{
  "d_model": 224,
  "norm_eps": 1e-05,
  "rope_fraction": 1.0,
  "attn_scale": 0.177,
  "tie_embeddings": true,
  "grad_clip": 1.0,
  "decay_shape": "pow",
  "dataset": "wikipedia_en"
}
MLP neurons of a small language model. Each row is named by its layer, matrix (gate and up: input weights; down: output weights) and neuron, and shows model dimensions 32-95. Each number is 50 + 12 x the weight over its row's rms, rounded and kept within 0 to 99. A neuron's up and down rows have the sign that makes its largest values positive.
Before each neuron's rows, "fires before" lists the tokens most often just after its 100 highest values on Wikipedia text that the model never trained on.

fires before: "| ", "ats ", "b"
L7.gate309:41 66 42 25 59 74 61 77 49 62 59 52 56 70 58 65 50 56 44 60 30 51 64 60 47 42 34 31 53 43 52 52 50 69 52 56 47 50 45 68 35 60 71 62 55 50 44 36 66 49 62 61 49 27 38 67 48 48 35 58 26 62 51 32
L7.up309:72 42 51 57 60 22 62 57 42 32 68 38 62 63 55 48 57 62 50 50 33 73 65 41 32 76 55 57 60 34 34 36 47 42 72 66 14 64 62 51 39 43 52 49 50 34 41 43 45 49 46 45 63 52 63 51 70 55 65 38 53 31 44 45
L7.down309:58 47 57 51 68 48 57 62 31 52 56 30 29 25 43 58 43 31 59 69 41 53 61 59 53 46 20 49 53 41 67 55 26 65 39 42 71 62 47 58 49 31 65 59 41 58 44 54 39 53 36 55 40 65 43 70 69 58 54 53 51 41 39 50

fires before: "\n", ", ", ". ", "."
L3.gate2:49 18 57 27 52 53 58 56 59 55 36 93 45 26 45 50 48 43 52 51 43 51 63 35 69 44 47 47 56 66 59 54 43 31 61 53 71 36 62 34 41 61 47 41 51 27 52 41 47 48 44 46 55 60 57 46 55 46 37 63 62 51 42 35
L3.up2:40 43 78 51 48 37 57 36 54 51 36 76 65 45 44 55 58 27 53 56 23 48 41 58 49 54 49 47 36 52 46 51 46 17 54 44 49 56 55 64 59 47 52 59 53 58 48 39 54 31 76 47 44 57 56 68 58 21 46 48 45 58 34 49
L3.down2:42 53 36 40 61 56 35 40 54 56 63 41 36 44 55 63 61 67 39 53 47 49 50 48 39 35 41 32 47 69 70 53 61 37 42 72 60 36 60 12 47 37 70 54 43 45 53 51 34 36 28 53 26 22 41 44 55 59 50 64 55 61 63 63

fires before: ", ", ". ", "\n", "k ", "ine "
L11.gate253:48 33 45 42 25 43 64 32 54 55 42 60 64 40 28 42 54 35 49 48 39 61 38 45 43 57 37 58 44 37 54 38 52 51 63 44 54 61 51 63 26 70 72 29 56 69 46 48 57 66 40 38 47 46 66 38 42 64 69 59 40 68 70 66
L11.up253:42 37 41 50 39 59 48 49 51 29 45 57 54 67 52 34 25 50 40 54 66 38 37 34 44 46 41 61 36 44 47 50 68 52 42 64 57 42 43 39 27 57 57 26 50 53 43 39 36 51 40 46 40 50 56 28 51 64 61 65 54 52 53 46
L11.down253:38 42 73 28 60 58 41 59 56 49 55 62 40 64 76 62 48 55 36 52 52 43 41 41 39 81 41 55 49 59 36 33 36 68 42 57 37 59 45 60 59 37 33 57 63 57 64 47 45 43 33 55 50 60 48 47 39 56 61 64 38 70 41 56

fires before: "| ", "\"", "C", "L"
L2.gate449:68 35 37 47 54 54 59 79 36 47 51 62 70 47 43 54 63 61 76 70 52 42 53 61 31 56 45 34 50 55 59 27 71 75 50 35 46 57 31 20 68 45 62 43 58 64 58 31 29 36 50 55 53 47 72 78 51 48 36 42 34 46 65 37
L2.up449:52 56 18 31 45 46 42 67 24 51 44 24 27 71 56 49 45 63 57 47 69 55 41 63 40 33 58 51 61 46 59 62 45 36 39 30 47 55 65 59 68 38 52 38 42 36 80 32 52 70 45 75 52 62 50 38 55 64 39 36 48 50 46 40
L2.down449:68 46 49 59 46 67 51 66 64 48 46 50 24 54 47 43 48 54 49 63 34 58 57 37 62 49 46 13 56 37 30 58 39 46 45 49 74 64 53 42 60 09 29 56 58 35 57 57 56 45 48 45 52 41 43 47 62 50 63 47 45 58 67 47

fires before: "| ", "("
L12.gate286:68 46 41 50 51 38 63 54 66 39 54 41 43 64 22 52 59 28 60 64 54 37 48 51 64 61 36 51 50 44 30 47 67 49 45 43 48 56 58 44 69 51 66 79 65 51 34 54 53 47 48 40 39 54 72 59 55 49 41 47 25 34 47 54
L12.up286:50 43 37 74 38 47 59 34 53 45 48 43 11 57 57 70 53 43 54 40 44 55 43 47 61 64 50 34 47 38 45 23 46 43 36 55 45 32 47 45 44 65 54 50 45 72 47 43 71 63 49 30 39 28 55 61 44 45 50 49 54 46 41 58
L12.down286:46 64 78 50 59 56 48 54 48 56 31 43 57 52 46 51 40 50 44 59 58 43 48 55 37 45 71 43 53 28 30 68 34 46 58 45 39 48 45 62 55 53 45 58 73 48 39 45 38 28 29 57 55 45 34 48 54 19 43 65 74 46 51 73

fires before: ", ", ". ", ".", "mp", "an"
L7.gate514:58 63 57 38 18 50 42 43 64 50 32 56 47 62 45 45 33 37 59 68 52 39 41 45 60 70 62 39 34 61 63 65 46 44 40 66 41 45 48 47 50 22 39 53 52 50 57 62 49 68 45 60 59 55 35 44 61 62 59 47 47 41 48 58
L7.up514:52 55 47 44 30 53 65 37 53 55 46 53 52 45 34 46 57 55 42 50 20 59 43 48 57 67 48 31 25 52 65 48 46 28 52 67 67 46 53 68 66 39 55 52 58 23 58 59 45 42 28 55 53 58 57 26 48 52 43 59 43 56 53 62
L7.down514:47 37 56 51 56 46 67 45 41 36 68 38 50 74 55 48 36 50 52 67 54 20 39 44 59 75 37 49 54 59 49 36 45 49 66 64 25 54 36 38 33 60 39 61 51 68 69 48 44 46 45 45 46 72 65 49 55 56 53 47 86 47 40 29

fires before: ", ", ". ", ": ", "\n"
L7.gate356:58 36 43 45 45 39 56 43 26 37 13 54 47 62 47 65 49 58 62 62 47 34 35 45 45 65 42 40 64 49 34 72 61 41 53 49 35 52 62 32 58 34 64 20 54 62 54 66 39 42 37 38 39 61 38 53 53 37 56 39 41 75 64 30
L7.up356:57 42 60 38 54 55 58 56 50 41 59 48 50 54 61 56 46 45 64 42 45 31 43 54 54 40 41 48 63 64 35 66 59 30 58 44 63 46 36 35 60 33 47 51 52 46 72 37 62 60 53 63 50 83 34 56 45 59 62 37 57 71 48 44
L7.down356:41 48 62 42 58 44 53 63 51 34 63 42 30 42 23 53 58 52 45 46 57 42 51 55 51 66 46 73 52 54 56 36 48 60 36 52 76 66 51 56 22 30 55 66 48 29 76 47 81 52 56 59 52 51 29 42 40 36 60 84 57 41 29 49

fires before: ", ", ". ", ": ", ".", "\n", "\" "
L9.gate337:41 41 65 52 39 65 44 56 36 43 45 64 21 57 53 47 60 72 61 43 53 33 44 44 52 31 26 41 47 36 46 44 24 40 46 56 49 27 65 62 37 39 52 34 58 64 54 50 55 47 40 38 50 62 63 61 40 67 53 30 62 62 84 62
L9.up337:33 36 50 32 34 40 49 39 57 59 43 53 57 62 59 55 51 52 58 41 29 65 51 66 67 46 63 58 46 48 55 44 52 65 55 59 56 69 27 76 53 46 43 41 64 60 47 48 62 40 46 35 40 68 46 25 38 62 41 52 55 70 62 43
L9.down337:50 51 46 44 60 75 67 67 32 66 67 58 74 42 40 46 35 44 43 50 51 45 66 53 44 51 40 32 48 50 58 48 36 63 50 54 55 58 66 44 50 63 49 52 59 48 61 64 35 59 47 62 38 52 59 60 59 38 64 38 51 42 50 36

fires before: "| ", "; ", "°", ","
L10.gate239:32 56 62 35 31 48 49 28 39 53 49 18 53 23 52 56 55 29 48 54 49 29 38 43 57 43 40 70 48 63 38 50 44 42 70 57 55 49 62 36 35 50 61 14 51 32 68 48 43 54 50 55 39 48 17 71 62 42 55 50 53 53 48 36
L10.up239:44 52 56 35 59 39 73 46 39 60 56 43 40 63 67 51 64 56 56 60 40 54 72 47 54 60 38 46 49 54 41 70 36 59 77 68 26 53 49 51 53 44 42 25 45 33 58 33 71 74 52 49 42 43 33 46 67 30 30 54 58 60 49 42
L10.down239:59 53 35 56 65 47 58 74 45 61 43 65 50 61 48 59 29 67 54 57 54 54 64 58 48 60 47 49 63 73 45 57 37 70 44 45 53 45 44 57 56 23 54 48 23 49 48 45 60 59 49 53 54 52 65 31 51 37 53 54 42 50 43 40

fires before: "(", "| ", "\n\n", "– "
L2.gate356:45 54 51 42 55 56 47 29 35 45 12 41 22 43 63 27 60 54 62 46 50 43 40 42 49 64 50 40 37 61 65 38 46 48 49 58 55 45 52 54 28 50 33 64 54 47 64 44 48 46 52 43 65 47 36 40 59 63 47 51 52 73 62 50
L2.up356:44 51 44 47 65 55 73 59 42 49 41 61 60 53 65 49 52 33 35 60 64 54 56 48 53 66 77 40 66 47 48 74 60 49 39 26 65 55 49 80 56 40 48 63 42 52 51 38 52 57 43 54 50 52 65 63 45 48 60 56 41 52 46 46
L2.down356:45 45 43 75 41 56 73 68 31 56 53 71 56 70 45 84 48 49 42 52 69 36 58 53 58 31 62 56 57 53 53 46 54 74 43 39 44 65 62 56 28 48 44 52 43 39 36 65 48 67 38 72 58 52 42 60 37 53 50 51 34 55 41 44

fires before: ", ", ". ", ".", ":", "\n"
L6.gate364:20 63 52 48 41 65 32 42 34 51 54 57 46 48 45 50 61 59 47 63 25 54 20 46 48 67 50 45 43 69 44 51 34 39 51 68 43 57 53 59 57 63 35 55 66 77 45 29 49 43 50 55 44 50 41 44 41 44 60 58 38 33 38 49
L6.up364:32 67 30 54 60 57 25 58 65 42 45 50 23 68 75 28 62 55 61 32 45 65 47 54 42 29 55 68 44 41 41 54 53 57 61 60 63 31 47 49 37 51 35 45 35 57 51 57 60 59 61 42 46 41 62 50 32 52 42 45 49 50 40 54
L6.down364:50 52 63 48 51 44 57 49 48 67 50 64 79 33 32 46 41 55 44 29 62 41 57 56 67 43 34 55 74 59 55 39 67 52 56 41 37 45 55 46 62 60 36 48 42 47 52 38 45 41 47 48 66 43 49 77 37 65 57 64 46 56 50 45

fires before: ", ", ". ", "."
L9.gate3:44 32 49 43 30 43 19 37 57 47 52 61 62 74 39 60 41 60 79 58 27 55 33 39 49 56 47 24 42 69 60 35 42 44 38 45 52 44 52 47 41 32 44 68 69 47 39 42 48 63 43 64 23 47 45 50 54 64 42 58 48 50 60 53
L9.up3:51 27 47 37 51 30 64 31 52 49 36 72 80 62 57 50 54 39 28 46 51 50 49 52 41 65 41 44 49 37 46 56 68 61 54 42 67 45 64 37 49 49 62 53 52 37 58 61 63 54 36 38 33 29 41 44 44 64 58 39 38 66 61 50
L9.down3:40 68 58 50 41 58 67 40 30 50 52 53 68 64 62 50 46 42 53 45 66 41 58 62 49 44 53 58 36 54 69 41 22 67 28 58 45 44 75 40 45 53 37 62 49 64 56 43 38 49 42 41 48 60 60 48 40 55 48 59 57 42 51 62

fires before: "- "
L11.gate272:58 59 55 40 52 46 44 55 50 50 45 41 26 49 46 45 41 55 53 36 48 56 51 40 50 43 72 66 58 53 56 27 54 66 47 61 21 36 67 25 46 53 45 57 44 51 64 52 62 50 54 37 38 63 32 64 24 43 62 46 47 49 60 39
L11.up272:65 51 80 48 52 26 69 60 57 65 53 27 43 57 64 42 54 58 41 19 61 57 40 38 46 41 52 61 44 49 65 45 34 55 42 56 49 53 61 46 46 64 51 44 49 82 44 22 52 49 57 31 63 32 44 58 46 55 41 73 23 57 56 51
L11.down272:50 46 58 51 43 70 56 50 49 46 30 56 24 57 51 61 42 56 54 59 58 53 61 34 58 36 59 54 50 63 47 51 65 73 74 42 44 60 48 37 94 33 31 22 45 48 56 54 48 51 58 35 62 41 58 72 45 53 45 49 60 46 44 58

fires before: ", ", ". ", "of ", ".", "===", "in "
L2.gate528:57 39 58 30 59 48 38 44 47 54 57 63 55 73 52 55 68 64 35 66 35 38 57 50 50 62 46 46 43 46 63 58 64 43 51 63 36 56 86 48 28 44 55 45 56 79 47 42 57 52 45 62 47 52 53 58 54 53 52 55 57 69 48 57
L2.up528:68 73 52 46 39 23 31 30 41 72 35 60 64 35 73 50 42 45 48 63 32 32 42 56 33 55 38 64 34 61 54 42 48 58 49 49 56 21 55 61 67 60 42 64 65 33 48 49 63 57 46 44 51 46 40 41 43 43 52 54 66 34 64 54
L2.down528:43 48 47 46 39 67 52 32 53 57 53 25 28 45 43 42 44 42 65 62 40 34 48 44 66 47 54 57 56 68 44 26 30 62 52 39 48 46 48 66 34 28 61 30 55 65 51 64 68 53 60 37 63 58 45 41 80 27 52 59 78 45 52 44

fires before: ", ", ": ", ". ", "==", ".", "s "
L12.gate157:44 42 51 32 30 54 33 50 55 44 59 54 42 64 54 36 43 35 44 39 47 34 54 41 30 54 41 31 50 60 53 54 51 54 42 61 41 46 70 42 36 39 76 54 48 73 49 58 48 48 45 42 49 49 55 61 57 58 37 40 64 41 55 55
L12.up157:30 69 62 36 70 42 39 43 63 56 55 49 68 53 75 44 35 55 59 37 47 44 33 56 35 57 45 45 59 69 32 35 63 60 34 60 38 44 48 72 61 43 42 42 55 49 32 40 39 47 65 28 44 35 35 41 47 44 37 29 56 46 44 53
L12.down157:55 31 38 53 35 62 34 45 53 54 30 64 54 51 51 37 61 69 48 56 67 47 51 58 68 60 62 53 55 48 27 41 53 35 38 47 78 47 45 58 67 47 87 55 58 61 57 45 72 48 45 47 48 43 51 44 31 63 67 31 42 69 40 52

fires before: "a ", "A ", "a", "A", "("
L12.gate427:62 37 40 44 58 46 51 62 58 68 63 33 54 45 38 27 54 36 51 61 62 55 61 45 40 46 51 52 59 55 55 48 59 56 47 53 35 35 43 30 40 52 53 49 42 43 62 30 53 51 56 54 53 91 32 72 34 60 36 39 68 53 78 39
L12.up427:44 34 58 14 55 38 42 47 59 35 56 43 64 54 62 28 69 59 45 68 68 58 41 19 37 52 53 76 65 47 63 58 61 25 50 57 37 30 45 56 38 46 54 67 35 67 62 45 48 63 63 50 55 62 46 73 46 42 50 43 67 32 78 58
L12.down427:38 46 69 31 52 33 66 66 38 40 56 50 55 69 51 67 55 30 50 50 38 16 48 56 52 37 47 48 58 46 63 69 54 43 55 56 51 37 45 74 43 32 32 49 34 53 50 55 61 44 37 51 64 29 46 49 40 42 58 41 59 32 62 58

fires before: "to ", ". ", ", ", ": ", "in ", "with "
L12.gate282:44 49 64 59 57 41 53 42 53 71 52 44 40 33 51 56 49 56 44 68 44 35 17 64 63 66 29 48 39 44 41 45 41 60 39 49 56 40 49 50 78 51 71 41 57 47 48 47 54 63 42 16 44 35 57 40 52 60 72 39 37 54 67 54
L12.up282:74 74 52 53 43 36 53 66 24 59 42 33 71 26 68 45 41 47 48 75 55 33 20 63 53 65 27 58 70 54 43 47 85 52 41 54 29 58 44 24 67 58 61 46 38 53 57 48 49 58 47 38 43 39 54 44 39 54 35 58 42 52 58 49
L12.down282:49 43 49 41 50 44 45 51 60 29 58 74 32 48 64 57 48 42 44 44 34 52 50 50 54 35 62 43 47 38 76 55 44 28 56 54 61 37 34 46 53 50 35 38 59 29 35 58 49 34 54 37 47 50 52 78 61 34 56 63 71 70 47 51

fires before: "- ", "= "
L9.gate560:48 34 54 49 43 46 50 62 53 59 74 53 34 35 50 43 45 58 42 34 62 50 44 30 51 38 62 59 50 26 52 48 48 52 47 72 60 52 49 36 51 65 49 54 49 49 51 41 52 52 34 54 43 66 52 62 63 54 56 52 38 38 41 64
L9.up560:53 67 49 50 36 54 46 46 74 72 54 48 60 55 64 28 44 57 49 24 48 43 75 46 60 36 51 54 32 55 81 45 35 61 55 59 41 64 48 44 40 39 46 39 42 46 53 41 46 52 54 37 64 48 43 48 38 34 53 37 41 57 43 38
L9.down560:36 40 31 33 61 59 55 71 43 49 72 42 48 41 38 72 45 66 43 50 43 71 29 44 39 42 50 51 46 64 46 29 51 32 40 62 52 66 54 61 40 51 55 51 70 53 68 60 60 42 48 46 36 50 50 64 65 64 37 46 56 30 42 35

fires before: "in ", "as ", "for ", "at ", "on ", "the "
L10.gate437:70 37 34 48 34 48 53 52 73 36 53 59 41 43 30 37 65 74 63 63 50 50 57 29 51 49 38 49 58 60 53 38 44 35 29 44 54 28 68 50 38 54 46 58 32 66 52 59 52 28 90 42 47 50 52 44 41 41 47 49 51 57 44 24
L10.up437:42 42 55 61 77 55 40 51 58 70 51 53 51 29 50 40 51 54 29 35 48 62 44 58 41 40 50 48 72 37 48 46 53 52 48 40 53 39 35 53 52 41 59 68 31 60 69 49 65 78 67 46 66 53 46 62 47 63 51 25 42 43 44 55
L10.down437:43 31 59 38 45 47 77 56 65 33 36 60 31 51 45 56 47 51 42 30 46 79 46 48 30 60 61 22 56 48 72 46 48 52 44 64 41 65 40 64 42 59 69 42 56 77 43 42 78 21 55 70 50 39 50 57 38 49 47 47 46 50 51 62

fires before: ", ", ". ", ".", "\n", "; ", ": "
L7.gate363:80 55 59 35 32 37 67 52 54 62 53 58 45 59 41 43 33 58 34 61 59 39 64 50 77 42 44 36 27 60 40 59 28 72 36 49 52 49 35 51 36 42 68 39 45 66 39 71 72 54 50 53 66 48 60 67 46 53 54 60 39 48 76 53
L7.up363:36 60 26 52 59 46 42 40 47 35 68 60 77 53 56 26 51 71 41 57 46 46 64 27 44 45 24 34 55 57 49 49 53 46 43 62 49 55 31 64 35 38 44 52 53 56 47 69 68 41 68 53 57 44 36 76 33 38 42 47 40 52 37 50
L7.down363:40 43 69 47 54 25 41 61 44 63 46 72 42 34 41 53 37 59 41 15 53 40 43 49 47 49 66 46 42 47 36 41 40 86 78 42 43 58 56 52 66 44 41 42 58 27 50 65 41 54 44 36 52 62 39 31 66 37 45 56 62 37 54 50

fires before: "- "
L2.gate33:38 50 27 28 48 72 49 40 44 56 58 26 39 33 43 43 48 53 56 41 62 41 47 67 62 30 48 50 40 60 22 45 45 42 62 56 59 66 80 45 33 77 44 51 60 47 72 53 44 62 73 50 34 40 33 54 49 40 51 59 27 35 49 67
L2.up33:59 46 61 40 35 35 55 59 44 29 45 40 67 20 58 31 48 58 47 33 38 59 35 44 68 57 45 56 62 43 43 53 49 42 41 68 50 49 56 56 40 57 58 54 68 70 67 64 42 55 46 45 57 65 36 45 55 56 59 65 35 29 40 70
L2.down33:45 51 49 62 43 46 48 45 56 45 49 65 43 60 50 62 72 58 36 45 68 51 59 40 28 61 50 52 31 46 54 42 60 45 42 37 52 45 44 47 45 29 75 31 36 62 55 35 62 48 39 61 39 47 54 55 56 52 30 60 65 47 39 48

fires before: "- "
L11.gate22:30 69 76 42 59 40 61 54 50 45 42 39 53 32 50 76 57 44 19 52 54 42 41 40 49 25 52 63 46 63 48 34 44 51 43 60 32 47 60 72 46 53 62 55 49 63 46 63 65 58 48 64 43 48 49 42 61 74 71 65 58 37 78 55
L11.up22:53 62 60 54 49 38 39 43 43 55 57 62 33 60 42 54 51 58 55 39 39 38 50 26 49 33 50 54 72 47 42 34 42 55 40 65 49 75 46 42 60 66 36 62 49 59 43 69 65 65 34 40 42 50 52 25 52 50 76 63 41 35 53 66
L11.down22:35 44 43 47 56 52 54 45 57 40 61 38 55 42 58 48 33 59 42 54 71 50 52 40 61 40 57 34 45 47 53 71 65 44 59 34 47 29 40 65 63 43 61 38 48 55 60 43 36 53 49 53 54 58 44 61 49 43 30 41 48 36 24 29

fires before: ", ", "\" ", ". ", "ur", "ure ", "-"
L10.gate53:51 43 41 37 50 53 60 34 52 63 62 57 64 74 32 46 66 45 62 66 61 46 07 49 45 43 54 32 38 57 48 49 43 37 33 44 55 41 51 40 55 35 44 25 25 40 53 34 25 60 70 62 50 53 58 54 32 59 51 56 47 56 58 45
L10.up53:63 46 62 51 48 40 70 48 42 45 39 45 56 49 60 58 42 45 33 34 43 64 64 44 55 50 53 47 37 72 26 38 77 46 54 52 79 52 51 56 52 39 38 55 53 61 59 61 40 52 45 44 39 45 56 75 45 45 28 41 69 49 72 73
L10.down53:43 40 45 49 49 44 53 58 48 49 67 52 62 54 54 29 42 33 54 45 44 48 35 75 58 49 54 42 33 18 58 42 42 33 42 54 53 49 35 40 44 47 46 47 42 49 49 22 47 45 68 57 66 73 48 54 57 47 63 59 45 71 65 61

fires before: "olog", ")", "-", "(", "ological ", "j"
L11.gate195:36 42 46 31 32 57 54 47 70 38 58 50 46 30 44 46 45 40 52 63 45 48 46 31 58 65 53 38 49 43 56 56 55 61 20 53 55 61 45 49 48 50 50 61 47 51 41 51 56 58 49 56 47 61 56 64 53 30 74 49 53 62 55 28
L11.up195:33 38 50 34 37 56 56 56 55 27 63 63 48 56 54 47 62 47 61 53 62 37 55 45 40 20 44 32 60 32 52 54 47 68 56 31 58 62 34 49 56 59 39 60 46 52 62 44 58 56 60 33 37 54 58 65 57 67 38 55 42 33 19 49
L11.down195:63 47 51 48 50 51 57 39 27 52 35 68 72 46 39 42 54 36 22 52 36 58 42 59 38 36 31 46 66 28 55 47 39 79 41 33 32 62 58 41 59 64 50 62 57 50 61 77 79 50 45 49 42 52 57 27 55 46 67 41 44 38 59 56

fires before: "(", ") "
L11.gate355:46 39 35 49 44 50 52 39 52 32 27 64 54 47 56 37 34 57 85 28 51 48 63 40 58 58 50 45 55 58 58 52 28 31 41 43 61 49 67 42 56 65 40 32 59 45 58 39 67 63 53 49 51 53 67 66 49 52 44 39 42 35 39 59
L11.up355:44 62 43 54 41 60 50 59 82 67 44 57 65 63 66 67 56 68 57 41 44 59 75 41 53 28 58 55 46 46 88 45 53 40 44 36 60 56 45 56 47 73 53 58 59 68 38 50 53 60 59 40 63 50 47 59 57 28 40 42 38 43 54 35
L11.down355:66 69 84 38 51 56 31 38 26 59 53 57 52 50 51 46 36 58 23 52 54 37 27 71 64 38 46 61 46 41 49 41 46 49 48 33 60 60 76 71 44 44 14 59 40 37 58 45 37 61 46 51 37 70 54 66 50 66 54 73 59 37 32 65

fires before: "'", ", ", ". ", ".", "ian"
L8.gate183:26 67 69 35 34 57 29 56 50 53 45 39 47 42 61 44 41 48 42 58 35 37 32 46 53 43 55 40 55 48 51 48 75 19 38 57 50 45 52 46 50 24 62 55 45 53 82 60 52 55 52 42 56 61 60 50 41 52 58 53 50 50 54 54
L8.up183:41 62 66 43 46 54 30 74 64 63 49 49 39 33 46 46 37 45 80 53 44 32 61 49 62 37 34 65 70 40 54 28 39 64 50 47 45 58 44 55 27 50 64 27 48 53 29 80 58 64 46 70 47 63 71 52 54 44 44 44 50 60 58 44
L8.down183:67 41 59 50 48 64 55 46 55 58 40 62 41 44 49 56 43 66 38 29 45 49 48 53 41 44 58 49 62 78 44 62 70 41 46 34 47 60 47 24 44 60 68 44 50 40 61 46 55 30 67 36 48 42 39 54 42 62 53 42 78 69 58 66

fires before: ", ", ". ", ".", "\n", ": "
L7.gate133:37 51 63 62 52 59 41 50 28 63 50 62 79 69 53 54 41 17 39 64 44 48 39 70 52 23 62 42 47 54 59 60 55 68 39 52 54 64 62 53 38 35 51 38 65 69 43 56 28 59 67 48 41 40 31 55 50 65 41 53 61 71 66 46
L7.up133:57 62 42 62 39 40 74 52 45 52 70 39 52 47 70 56 41 70 40 49 51 41 59 41 35 61 42 39 57 64 57 32 47 37 50 66 56 61 57 31 59 51 44 73 54 18 39 55 71 53 57 45 34 60 51 41 33 59 51 56 48 29 46 61
L7.down133:38 49 47 34 52 40 32 63 37 46 18 76 43 67 39 38 61 48 73 64 52 44 70 63 44 39 49 44 37 41 35 35 46 58 66 56 44 76 44 58 54 52 50 46 46 46 57 43 31 58 58 54 61 40 44 53 71 58 49 41 66 39 35 23

fires before: ", ", ". ", ".", ": ", "was "
L5.gate243:43 64 28 52 36 60 65 39 42 34 66 57 41 45 50 58 51 65 48 52 26 29 76 47 38 54 39 45 58 50 38 42 46 65 59 46 51 60 44 35 12 48 61 38 36 59 61 49 38 49 67 48 41 47 33 25 26 70 61 34 65 47 48 38
L5.up243:69 55 32 60 56 55 31 25 39 45 47 52 46 75 21 45 40 58 30 61 62 38 65 31 46 57 47 44 56 39 54 45 64 61 60 67 60 57 35 61 37 73 43 61 67 34 51 54 64 62 56 35 56 45 41 39 53 50 77 52 46 47 60 66
L5.down243:39 36 61 23 47 62 52 49 85 40 48 69 41 43 43 49 58 36 59 32 43 65 54 68 55 48 50 50 43 57 52 42 50 64 39 44 36 64 40 64 56 47 79 29 32 60 41 45 38 46 30 55 52 53 32 33 58 46 26 66 55 43 48 58

fires before: "| ", "in ", "was ", "inc"
L11.gate189:53 58 42 45 67 57 54 54 57 37 44 53 47 72 46 64 41 34 55 60 85 50 34 50 38 30 19 54 57 54 49 50 46 49 29 44 63 52 32 54 26 58 44 32 42 72 46 39 36 42 40 56 38 59 43 55 30 57 47 54 31 38 71 46
L11.up189:50 68 70 68 51 51 58 61 50 37 35 43 50 60 31 54 56 21 56 65 65 59 29 62 72 43 36 45 73 72 46 47 29 49 70 41 54 38 63 57 53 52 60 59 53 50 53 49 74 32 37 54 62 50 53 51 43 46 59 59 48 47 52 68
L11.down189:58 44 41 48 55 52 73 54 39 54 64 60 61 57 53 44 74 48 59 52 58 58 36 61 30 19 34 65 41 49 33 64 51 62 36 54 48 53 50 45 46 51 63 48 57 67 45 36 60 50 56 41 65 37 48 22 62 37 47 38 64 54 48 46

fires before: "a ", "a", "an ", "an", "i "
L11.gate56:57 55 54 54 49 60 56 37 74 52 41 42 58 49 52 45 47 28 31 68 43 17 50 54 58 50 53 55 40 54 58 44 51 49 49 51 17 45 79 61 48 36 46 48 56 50 54 47 63 42 47 56 59 36 41 28 42 67 52 68 33 49 63 54
L11.up56:51 64 64 63 34 60 47 46 84 57 33 60 55 34 42 44 32 37 26 62 59 42 55 29 38 34 60 66 42 52 71 53 55 44 45 59 44 41 53 56 52 52 51 37 39 44 22 43 53 50 44 55 63 52 29 33 31 53 60 59 39 55 70 56
L11.down56:50 41 40 39 65 44 58 43 35 38 62 48 57 58 49 28 44 50 40 50 46 47 48 65 55 78 41 52 36 52 60 68 43 56 52 63 44 30 55 49 38 46 00 57 63 52 77 68 58 46 50 48 45 40 51 22 46 54 41 41 59 44 41 60

fires before: "| ", "(", "|", "in "
L6.gate292:44 65 55 51 58 39 66 67 42 31 38 69 56 56 43 41 62 37 27 85 57 38 42 60 49 54 56 63 58 43 66 60 45 52 41 47 42 51 43 61 28 58 42 53 38 58 52 32 49 49 27 51 54 48 49 62 28 40 64 46 34 42 55 50
L6.up292:54 46 44 43 48 64 54 69 58 20 43 27 56 51 46 37 38 54 49 29 60 51 41 61 54 58 40 65 52 57 58 54 48 57 44 52 31 25 40 49 67 55 48 63 49 43 63 76 62 75 62 62 51 45 36 57 40 42 36 40 61 35 84 61
L6.down292:45 44 52 69 47 44 54 44 27 61 53 63 45 44 33 59 46 44 48 86 30 48 44 60 52 28 45 50 60 47 51 53 46 47 40 47 51 67 55 66 32 47 69 47 47 58 46 49 39 28 48 54 50 35 47 48 41 52 63 44 29 57 23 50

fires before: ". ", ", ", ".", "s ", "ed "
L6.gate143:49 40 58 23 35 63 50 34 47 75 40 63 56 36 61 55 41 49 57 62 80 49 46 75 44 31 59 36 45 56 47 37 34 58 60 47 56 58 51 40 53 43 56 34 55 55 58 59 57 46 46 49 45 42 52 33 52 37 53 76 49 60 31 60
L6.up143:56 53 57 62 61 44 29 71 41 39 58 52 68 62 52 41 59 52 50 42 30 48 59 47 22 27 63 63 22 49 49 58 39 48 40 69 51 44 40 56 23 46 35 69 53 68 42 55 53 43 42 55 59 47 45 68 50 47 46 41 38 56 54 59
L6.down143:48 28 42 55 55 65 41 46 49 54 37 45 62 43 43 53 38 41 45 62 36 10 58 38 51 84 25 47 44 43 36 48 59 61 45 73 43 42 40 44 56 31 63 56 56 52 44 48 22 36 71 58 57 56 52 45 51 47 59 35 51 61 60 63